{
  "rope_fraction": 0.75,
  "bias": "none",
  "tie_embeddings": false,
  "beta2": 0.99,
  "schedule": "wsd"
}
MLP neurons of a small language model. Each row is named by its layer, matrix (gate and up: input weights) and neuron, and shows model dimensions 208-271. Each number is 128 + 24 x the weight over its row's rms, rounded and kept within 0 to 255. A neuron's up and down rows have the sign that makes its largest values positive.
After each neuron's rows, "fires after" lists the tokens most often just before its 100 highest values on Wikipedia text that the model never trained on; "fires in" lists the words (lower case) most often at its 100 highest values on Wikipedia text that the model never trained on. A number after a token or word is its count.

L2.gate558 [136 137 102 109 160 154 118  99 130 116 137 130 127 136 106 121 151 140 129 152 131 109 103 171 113 119 122 102 157 117 144  85 147 147 106 140  93 129 148 116 108 101 140 136 108 142 108  90 159 151 125 115 117 130 137 161 159 121  98 149  87 170 109 117]
L2.up558 [158 112 139 125 101 128  90 135 137 131 101 150 149 120 174 133 156 143 130 180 126 133 138 111 108 129 118 135 139 158 151 113  83 143  88  83 131  94 112 142  98 136 114 128 139 132 115 142 150  82 139 116 169 118 128  94 143  98 123  99 164  98  94 111]
fires after: "|" 46, "-" 7, " in" 7, " first" 7, " second" 5
fires in: "place" 17, "2" 11, "2003" 8, "2002" 5, "united" 5, "10" 4

L2.gate34 [133 108 134 107 125 141  75 108 137 115 134 162 110 164  89 156 101 114  89 162  81 155 116 118 127 119  90 145 133 142 121 115 131 136 164 104 145 151 141 103  81 114 116 100 113 144 157 138  74 139 122 123  71 124 157 169 151 149 122 121 110 107 124  99]
L2.up34 [135 107 152 119 127 148  69  84 167 120 106 155 154 102 146 172 135 147 117 143 166 116 111 124 121 107 156 144 146 157 144 122 116 111 112 116 175 108 165  86 114 113  86 121 128 132 148 177  89 141  96 123  74 107 148 146 138 177 151  93 148 128 124 131]
fires after: " |" 91
fires in: "9" 18, "7" 13, "11" 13, "16" 12, "17" 11, "6" 8

L2.gate546 [128 131 116 124 181 134 136  98  73 105 137 114  94  72 104 171  80 165  93  93 130  91  89 117 121 145 129 121 146 114 155 124 112 116 140 122 102 157 118  94 121 126 132 139 100 111 131 129 102 111 132  89  88  96 128 124 118 152 140 121 122 150 128 171]
L2.up546 [134 107 103  80 134 116 138 148 105  78 153 124 113  86  92 113  93 136  94 122 126 105 109 172 149 116 141 100 162 151 141 144 163  94 130 118 112 116 111 114 155 130 137 169  91 117  92 122 103 127  98  91  83 118 151 136 115 137 130 137 137 147 120 182]
fires after: "." 36, "\n" 28, " " 12, "," 7
fires in: "after" 35, "although" 19, "while" 12, "despite" 11, "following" 11

L2.gate921 [143 116 169  82 145 125 124  79 126 130 143 166 121 147 129 115 101 138 136 124  85 122 141 111 155 178 151 169  99 117 103 111 125 127 161 160 142 129 159 180 146 116 150 121 111 109 125 142 107 104 116 146  79 124  89 103 116 136 136 127  92 126  99 147]
L2.up921 [100 133 121 138 138  97  96 112 127 144 145 118 118  88 141 140  97 128 157 148 140 146 134 107  90 118  94 146 137 137 162 132 179 131  42 168 136 102 125  88  94  86 121 193 112 124 120 114 126 128 121 145  71 116 127 126 132 133 115  97 148 155 107 100]
fires after: "," 51, "\n" 7, "s" 4
fires in: "while" 45, "where" 45, "throughout" 6

L2.gate930 [127 148 153  87  84 152 152 157 135 118 149 104 101  69 135  98 103 123 113 160 118 176 117  87 161 161 109 100 125  85 128 116 138 128 170 165  99  95 137 134 150 106 102 134 146 141 176 158 122  93 104 170 124  87  86 134 135 132 120 160 115 179  77 109]
L2.up930 [ 90 128 140 145 110 137 144 142  87 118 123 149 112 106 185 106 185 147 124  94 107 181 141 118 102 133 116 131  88 126 165 171 103 128 148 109 125  98  95 128 148  82 139 141 140 102 128 132 168 190 141 121 129 137 117 131 136 114 155  95 138 105  84 149]
fires after: " the" 49, " The" 8, " a" 5, " and" 4, "The" 4
fires in: "next" 18, "second" 13, "third" 13, "sixth" 8, "fourth" 8, "main" 8

L3.gate1568 [150 117 166  80 131 143 153 145 136 167 135 140 162 105 150 126  91 110 102  85 124 122 113 125 152 145  72 126 113 191 142 138 107 140 133 170 140 183 142 173 102  85 139 122 121  84 132 153 112 115 118 105 106  99 121 133 136 156 113 141 145 176 100 137]
L3.up1568 [128 125 148 127 117 115 117 127 133 150 109  96 103 119 151 104 100 109 126  84 105 106 145 104 143  81 119 145 104 145 109 118 125 166 106 158 105  97 177 124 111 130 140 168 186 137 138 137 139 128 165 143  87  96  89 169 123 177 150 152 142 129 139 159]
fires after: " |" 61, "yard" 4, " of" 4
fires in: "0" 19, "check" 10, "4" 8, "goal" 8, "votes" 6, "5" 5

L2.gate1668 [102 126 137  93 156 145 125 131 127  82 119 144  65  85 179  91 111 133 133 120 133 156 127 149 133 111 111 108 117 104 167 139 131 106 124 123 105 105 139 107 145 134  89 113 147 150 109 144 112 130 130 139 112 142 100 151 143  94 120  92 160  94  86 135]
L2.up1668 [ 95 118 159 130  92 155 175 153 136 141 120 120  79  49 149 143  91 146 115 121 149 114 113 117 135 141 131 112 143 156 141 118 160 140 117 150 101 136 118 153 150 114  87  98 121 150  86 113 104 127 141  96 117 130 136 161 130 128 122 107 136 145 110 133]
fires after: " the" 39, " a" 7, " |" 6, " and" 5, " his" 5
fires in: "third" 30, "second" 24, "fourth" 13, "sixth" 7, "fifth" 5

L3.gate1725 [140 130  83 116 132 119 133 184 122 107 134 139 127  83 124 162  98 128  68 175 109 122 121 145 164 109 135 136 130 117 154 112 111 100 136 150 124 106 128 119 127 130 118  87 116 133 189  91 104 115 121 115 137 118 200 141 142 141 165 124 124  94 123 118]
L3.up1725 [145 148 111  90 171 116 151 181  88 134 172 203  83 132 116 113 118 147 113 185  84 139 158 130 134 111 156 115 156 169 143  76 139 119  94 132 134 127 121 129 151 163 114  74 140 143 120 102 107 120 131 150 153  82 123 131 129  79 163 149 100 114  95 107]
fires after: "\n" 32, "." 19, ":" 4, " \"" 4
fires in: "during" 22, "conus" 8, "he" 8, "i" 7, "before" 4, "after" 4

L2.gate1253 [137 158  76 112 143 138 132 152 157 101 136 153 135 129 134 111 129  96 129 126 164 161 122 131 164 143 105  86 145 149 117 143 112 160 171 118  83 139 166 141 160 120 168 140 116 147 120 148 172 131 105 102 135  98 140 110 146  84 100 158  81 150 112  74]
L2.up1253 [134 156  84  93 155 136 110 129 104 132  88 127 178 108 112 140 127 105 170 135 116 151 127 119 129 129 142 105 129 124 154 134  63 116 104 110  82 143 100 139 159 154 130 166 126 121 124 154 144 134  71 134 134 153  66 127 106 122 140 136 126  99  96 143]
fires after: " the" 36, " and" 9, " in" 5, " its" 4, " The" 4
fires in: "west" 14, "south" 13, "eastern" 13, "western" 11, "north" 6

L3.gate1019 [131 121 116 133 185 125  96 131 104 134 140 126 114 118 154 165 106 132 109 136 115 112  89 115 144  99 122 128 116 154 140 112 112 102 123 170 125 158 164 105 147 118 100 132  83  94  98 128 118 148 148 153  97 113 114 134 123 114 139 111  83 128 108 172]
L3.up1019 [133 138 119 112 135 104 111 133 102 118 142 152  97 102  90 157 138 132 128 131  98 147 164 130 109 102 170 125 148  91 111 105  95 112 120 115 153 144 124 112 147  91 127 122 117 158 133  74 123 127  99 136 151 135 145 154 130 158 105 109 154  94  92 124]
fires after: "\n" 42, "." 21, " Once" 5
fires in: "after" 27, "during" 17, "by" 6, "upon" 5

L2.gate1461 [112 113 148 101 116 133 115  96 170 165 133  71 139 131 155 109 124 134 140 147 114 171 133 126 120 106 152 145 100 102 166 173 143 151 116 152 127 120 151 123 168 160 134 177 139 126 143  99  96 100  51 139 121 190 107 127 122 111 137  87 146 108 123 116]
L2.up1461 [125  88 125  88 127 141  94 118 102 155 125 121 114 126 109 146 136 146 161 139 108 171 180 115 114 149 142 127 108 132 134  75 116 116 118  85 114 116 134 154 145 195 131 122 107 154 143 126  81 122 121 115 158 175 133 177  86 129 164 114  90  75 105 111]
fires after: " the" 32, "==" 10, " in" 10, "\n" 5, " and" 4, " |" 4
fires in: "early" 48, "late" 21, "mid" 12

L2.gate756 [130 147 108 152 108 125  98 128 155 146 169 168  95  73 140 132 126 123 119 179 133 119  99  91 124 111  94 170 129 158 121 114 169 126 138 124 114  95 118 169 101 138 172  81 103 128 107 124 135 146 127 159 130 158 134 124 172  81 113 135 145 190 142  91]
L2.up756 [120 148 118 160  95 144  94 113 155 113 152 137 120 133 177 112 144 119 160 102 111 161  75 130 145 114  86 153 106 108 103 179 149 123 107  74 145 124 151 170 133 145 149 113 104 117  67 166 176 104  80 158 117 136 124 129 151  93 171 151  95 138 140 107]
fires after: " the" 41, " and" 5, " a" 5, ";" 4, " The" 4
fires in: "city" 16, "west" 14, "south" 14, "east" 8

L2.gate11 [104 157  97  94 111 162 133  55 157 126 122  95 123 117 155 101 139 108 113 142 149 109 127  94 161 123 111  90 121  92 151 134 178 150 128 118 116 155 157 127 144  89 154  83 118 107 121 128 162 111  90 127 160 152 140 130 112 114 177  92 130 105 144 104]
L2.up11 [168 115 143 133 161 164 119 127 115 175 118  99 179 133 139 153 133 135 146 124 142 149 136 148 187  93 139 118 125 142 109 138 126 159 105 159 158 131 125 109 133 118 120 103 151 117  62 112 122  88 141 164 107  96 122 106 146 118 148 102 152 158 133 121]
fires after: " |" 79
fires in: "10" 19, "12" 15, "17" 11, "11" 10, "18" 8, "20" 7

L3.gate641 [182 126 132 139 149 148 128 131  92 116 172 115 102 138 130 154 153 117  82 135 120 115 156 118 135  88 167 142 100  90 103 127 161 114 142 127 156 142 141  95 113 124 108 153 128 135 107  97  76 137 139 157 133  83 126 159  76 147  89 144 150 154 130 125]
L3.up641 [ 99 127 116  79 141 125 127 120 127 146  67 116 149 120 109 129  82 141 128 173 126 111 119 185 102 155 134  98 152 154 145 106 137 163 126 106 117 154  96 149  85 114 164 119  78 154  91 153 165 113 100 162 140 138 150 103 129 134 163 138 129 150  98 140]
fires after: "." 30, "\n" 23, " not" 4, " to" 4
fires in: "during" 23, "while" 9, "when" 8, "stop" 5, "began" 4, "helping" 4

L2.gate358 [120 142 154 134 154 136  97 159  94 142  77 100 107  94 125 152 135 115 154 153 137 132 130 135 116 162 149 101 168 111 168 127 113  73 168 124 136 142 181 140 112 128 131 141  85 125 151 160 128 125 147 200 116 142 154 140 173 169 110  96 139 120 144 124]
L2.up358 [128 127 136 137 123 156 112 109 143 111  84 104 171  81  77 131 107 112 163 107 142 133 166 116 126 154  82 106 150 100 142 146 109 120 103 109 125 149 156 157 112 102  92 145 132 122 107 137 120 124 146 113 114 139 140 130 127 159 101 132 125 104 126 135]
fires after: " |" 54, " the" 14
fires in: "world" 20, "14" 16, "goals" 9, "15" 7